config = dict(
    n_layer=12,
    d_model=384,
    n_head=6,
    n_kv_head=6,
    head_dim=64,
    d_mlp=1536,
    vocab_size=32768,
    activation='tanh_gelu',
    norm='layernorm',
    norm_place='pre',
    norm_eps=1e-06,
    positions='learned',
    qk_norm=False,
    attn_scale=0.125,
    bias='all',
    tie_embeddings=True,
    parallel_block=False,
    extras=['capped logits'],
    init='uniform',
    init_std_qkv=0.0148,
    init_std_o=0.0,
    init_std_up=0.0148,
    init_std_down=0.0,
    optimizer='adamw',
    lr=0.000743,
    beta1=0.9,
    beta2=0.95,
    weight_decay=0.15,
    lr_head=0.00693,
    grad_clip=1.0,
    warmup_steps=406,
    schedule='cos',
    final_lr_fraction=0.0,
    batch_tokens=65536,
    seq_len=256,
    doc_mask=False,
    train_tokens=555300000,
    steps=8474,
    dataset='wikipedia_en',
)
MLP neurons of a small language model. Each row is named by its layer, matrix (up: input weights) and neuron, and shows model dimensions 176-239. Each number is 128 + 32 x the weight over its row's rms, rounded and kept within 0 to 255.
A block is one neuron, or neurons of one layer that tend to fire together. After each block is what it responds to, as a language model described it from the Wikipedia text at the highest values.

L9.up877 [101 145 162 152 147  72 121 136 109 156 123 144 112 111 157 127 177 122 121 104 131 115 106 116 154 164 160 161 131 162 133 127 131  88 122 132  84 132 139  68 158 167 127 136 174  58  61 136 120 148 162 121 181  62 134 115 178 148 148 131 152 110 174  94]
L9.up1083 [131 133 106 164 143 116  97 163 152 116  90 194 102 155 158 130 149  88 113 122 209 110 115 209 111  97 128 159  79 135 104  48 172 103 172 152 155 100 130 146 146 159 153 127 113  83 151 161 102 131  55 102 149 118 140 128 189 164 109 132 107 145 135 108]
L9.up1105 [ 91 114  97 136 161 120 146 134 150 124 168 140 153  66 169 149  51 141 124 119 142 136 133 182 146 185  86 142 146 105 122 109 146 116  84 159 152 109  98  99 125 133 166 124 104 122 134 111 112  67  93 103 191 133  50 129 149 180 137 125 122 149 109 102]
L9.up1327 [ 81  89  81 148 110 112 149 161 118 137  99 131  98 159 130 201 107 130  86 127 141 131 114 154 148 139 125 113 115 125 104  57 128  73 162 160 115 132 116 120  97 166 147 140 124 131 143 125 126  79 141 129 143 146  93 136 150 150  81 129 146 132 122 161]
Token after a number. Tokens right after a number: table cell separators after rank numbers, ordinal suffixes (23rd), and time units (five years, two seasons).

L8.up53 [ 81 120 121 110 122 116 144  75 109 103  71 152 108 135 147  96 132  57 121 166 134  85 122 162 123 156 162 117 110  91  68 136 161 109 148 132 126 111  85 110 105 103 152 117 116 105 136 113 160 136  97 161 206 164 136 123 182  72 115 155 136 196  88  86]
L8.up61 [120  76  37 153 130 135 159 157 117 127 158 190 137  89 137 104 111  83 113 104 118 167  92  88 154 110  90 132 118 111 150 182 151 100 146 125 152 133 137 129 154 192 165 102 132 143 146 132 111  89  72 175 142  86 141 114 157 187 155 112 128 137 146  71]
L8.up104 [ 93  45  77 197 122 132 135 150 120 123 167 193 169 125 148 154 148 129 196 150 168 116 152 122 122 142 124 150 151 146  67 131  80 106 175 159 145  80 115  97 135 152 164  66  82 163 152 104  99 170 131 124 141 165 162  82 137 144 118 156 133 115 143 153]
L8.up433 [136  70 125 137 162 130 154 139  76 167 129 163 150 150 107 101 124 110 148 157 129  84 168 130 157 195  97  89 113 110 117 142 103  84 141 128 144 135 116 177 119 121 107 119  85  93 117 139 163  97 151 155  84 171 123 116  97 138  48  77 196 139 108 141]
L8.up548 [146  79 138  91 143 143 133 158 153 133 127 166 167  84  90  94  91  83 160 119 155 136 158 174 118  88 136  67 111 136 151 125 107 102 122 164 128 136 152  81 143 134 108 106 157 118 118 111 173 130 103 116 156 188 106 167  66 122 125 152 101 171 158  87]
L8.up717 [168 101 162 131  81 136 132 167 102  99 147 211 164  96 142 112 140  92 151 149 150 155 110 144  99 128 113 122 122 138 139 120 118  80  66 152 109 117  97 146  99  96 118 123  77  86 162 113 173  51  79 128 115 141 102 108 131 132 124 189  96 163 111  91]
L8.up1037 [141 112 173  85 119 116 121 100  88 105 182 150 141 134 146 132  92 113 136 191 123  68 163 140 198 160 125  59 190 228 117 135  94 137  93 148 113 132 117 120 129 120 102  92 142 181 121 160 133 146 114 168 130 143 114  91  84 116 114 145 110 196 169 176]
L8.up1233 [135  79 105 121 115 130 129 142 144 106 181 171 223 186 139 146 126  99  81 122  95 100 164 111 181  75 127 170 112 131 124 140 123 121 183 145 121  75 147 109  70 129 135  92 112  98 166 143  87 141 153 149 112  85  88 131 185  87  88 127  93 116 155 111]
Decade and year first digits. The first digit of a year or decade after words like the, mid-, early, late (1970s, 2020s, 2017–18), plus the -19 in COVID-19, and sometimes inner letters of acronyms (GCSE, BDO).

L8.up258 [164 156 108 131  97 176 101 159 127 136  95 137 144 124 118 198 165  55 118 127 106 196 129 148  91 172 146 109 116 165 150 105 160 182 143 124 163 189 117 112 134 133 130 127  97 148 139  89 108  52 111 126 155 145 132 120 185 132 130 144 128 126 120 176]
L8.up366 [ 96 127 161 170  99 110 113 152 170  92 119 138  96 147 120 136 163 106 122  95 123 149 174  79  51 147 160 114 113  52  90 122 170 101 126 159 115 129 153 192 153 120 122  96 172 118 137 141  79 103 136 146 133 146 121  97 116 134 114 150 158 149 119 133]
L8.up450 [124 134 159 138  77 103  81  95 129 138  97 160  68 156  97 147 166 106 119 120 174 155  92 102 117 117 116  72  77 106 108 101 158 200 111  96 167 109 140 140 140 164 140 144 125 170 159  62 140  99 146 145 130 117 158  99 103  99 127 152 156 103 107 122]
L8.up488 [140 116 109 112  91 147 103 142 139 142 111 163 118 107 120 126 148 127  90 180 130 182 131 102 113 116 112 116 117 102  58 139 120 120 151 148 163 118 109 124 166 140 152 105  97 143 171 114  82 197  98  86 124 142  86  72 184 193 133 156  83 142 109 176]
L8.up510 [113  95 162 178  73  43 120  71 117 166 104 164  90 139  91 154 170 127 101 200 136 134 104 148  99 124 145 129 127 133 111 146 128 117 122 110 172 178 108 107 143 137 120 107 162 138  77 119 168 135 152 128 133 117 179 120 117 143 129 149  93 136 124 132]
L8.up1146 [115 100 107 143 137  96 106  99 127 118  87 134 134 140 103 124 162  95  78 170 169  92 167 127  82 153 188 138  42  57 102 104 123 129 118 153 124 127  96 132  82 105 108 101  99 136 137 133 158 119 134 157 162 150 174  74 171 153 112 167 125 162  94 134]
L8.up1195 [131 150 146 128 114 159  87 132 105 163 132 114  74 114 143 136 132 104 118 126 104 131  93 122 103 116 170 151 115 122 125 150 164 132 132 125 157 143 133 129 146 148 135 143  94 158 137 134  77 105 128 116 111 114  79 119 125 151 106 201  72 126 161 189]
L8.up1402 [ 98 135 151 118  67 146  44 118 113 122 166 172  57 131  86 107 139 131 106 159 147 136  76 138 114 146  96  75  95 142 113 100  85 182 130 106 179 136 105 137 113 172 137 154 152 155 145  79 125 114 134 140 143 119  99  68 114 118 120 123 135 153 119 202]
End of numbers. Fires on the last digit of long ID numbers, such as OCLC or NRHP reference numbers like #8700009'1', and on the separator or unit right after a number: |, comma, en dash, mm, /km.

L5.up921 [ 86 173 165 113 174 115 185 141 137 149 161 128  81 172  68 168  96 147 106 153 115 130 104 152 134 160  72 171 102  64 121 119 140  75  88  73 151 132 140 113 161 104 137  98 180 167  76 127 135 123 128 115  79 137 193 129 108 118  95 104 149 173 131 127]
L5.up1118 [148 103 135 155  84 111 179 106 125 159 155 146 132 201 111 153  90 127 160  82 144 107 158  92 148 132 116  89 122 117 168 113 140 139 144 118 123 117 122 169 129 173  86 163 119 136 103 171 130 141 122 162 183  52  97 124 102  79 128  73 103 118 129  64]
Word- and number-initial fragments. Fires on the first fragment of a multi-token word or number, such as the B of B.S. or Bake Sale, the 1 in 1870, and Las Pal(mas).

L9.up742 [129  59 133 152 112 164 114  92 128 146 137 141 176 136  66 164 120  94 107 141 152 181 141 124 106 109 104 157 154 100 110 106  60 109 130  94  82 107 126 118 101 148  90 153 121  97  69 105  98 158 117 139 127 122 146 144 114 144  91  91 159 120 166 127]
L9.up1146 [128 108 167 160 121 121  61  76 114  73 153 160 167 113 208 145 173 108 129 147 121  75 104 104 150 160 111 107  79 125 115 175 109 103  65 121 155 131 109 130 112 156 154 144  94 139  61 173 113 103  84 125 123 115  64 130 137 116  56 183 101 215 111  85]
L9.up1397 [121 100 103 139 156 119 109 159 103  90 194 122 187  84 148 172 124 146 125 119 151 128 148 142 113 152 153 126 141 100  81 123  74  85 105 117 108 152 113 167 134 131 141 101 136  78  95 128 128 121 117 164  82 134 118 111  93 159  84 168 135 147 141  89]
L9.up1522 [135 121 135 136 146  86 140 104 164  89 140 123 138  34 123  97  99 126 157 151 165 109 125 141  94 153 115 131  88 162 172 127  73 125 139  96 120 154  98  99 134 105 149 170 129 132  49 129 129 147 175  93  80 161 115 155 124 187  70 136 111 218 138 122]
Numbers opening a noun phrase. The space or first digits of a number just after an article or adjective, as in the 1990s, a 56% decline, the 2013 murder; occasionally a word's first piece.

L8.up57 [121 137 141 232  96 146 122 119 125 136 116 110 102 133 126 152 189 126 143 162 114 195 126 153 140 150 120  73 139 142  63 115 181 128 144 114 126 207 139 183 125 155  62 123 127 112 148 111  72 138 142  84 112 114 168  99  93 144 111  81 125 111 135 136]
L8.up311 [100 162 157 233 133  87 126 160 140 141 134 108 118 150 151  52 204 118 133 135 147 154 124 142 121  84 105 118  89 165 115 141 164  96  88 131 150  65  97  67 181 132 165 101 118 111 112 144 110 120 139 131 152 101 160 113 169 137 103 136  80 138  99 109]
L8.up723 [156  69 119 144 110 118 129 137 146 117 183 157 121 171 177 109 139 114 134 164 148 102 183 126 103 118 128 105 105 105  53 133 162 132 187 158 142  90 141  77  90 116 106 164 100 134 126  88 139 174 110 130 160 120  88  94 135  82 112 131 135 175  63 136]
L8.up1265 [ 99 143 164 140 118  78  56 108 138 105 177 105  86 149 156 119 123 121 142 155 122 107  88 115 136 131 196 118  50 107 152 120  71 105 110  63 157 112  88 106 132 147  53 135 130  93 125 122  90 114 138  78 136  79 163 128 100  63  90 102 123 128 136  91]
L8.up1393 [ 67 125 178 136  98  87  71 114 145 132 156 125 170 158  99 105 156 134 168 127 134 142 120 129 125  89 109 130 115 132 116 111  98 142 142 121 101  88 122 109  82 128  63 136 124 117 107 101  78 122 175 102 191 117 136 129 124  85 112  74 120 130 110 126]
L8.up1432 [133  81 157 200  77 100 123 112 151  73 114 176 168 201 127  89 142 141 148 141 152  92 154 158 124 131 118 110  61 146  51 106 119 114 193 146  92  93 123 114  54  98 122 153 149  83 133  84 100 152 135 154 162 160 138 140 119 106 104  98 143 135  99 143]
L8.up1479 [117 174 114 155 172  64 122 114 139 160 150  92  95 148 139 173 203  90 147 121 230 175 109 102 167 107 125  97 159 173 144 120 168  69 154 120 132  88 132  82 129 151 144 143  73  75 129  86  89  79 122 150 127 131 143 135 171  89 111 150 101 101  87 136]
L8.up1529 [124 120 103 169 127 113 105 118  90 164  63 136 125 172 149 107 164  74  86 125 173 110  95 148 133 159  76 148  94 142 112 118 130 120 135  99 160  89  70 129 137 144 113 140 126 128 133  86 164  94  52  61 138 130 136 112 170 101 125 189  98 113 110  91]
Table first-cell end. The column separator or last character right after a table row's first cell, usually a number or year, e.g. "| 77 |", "| 2011 |", "Total votes |".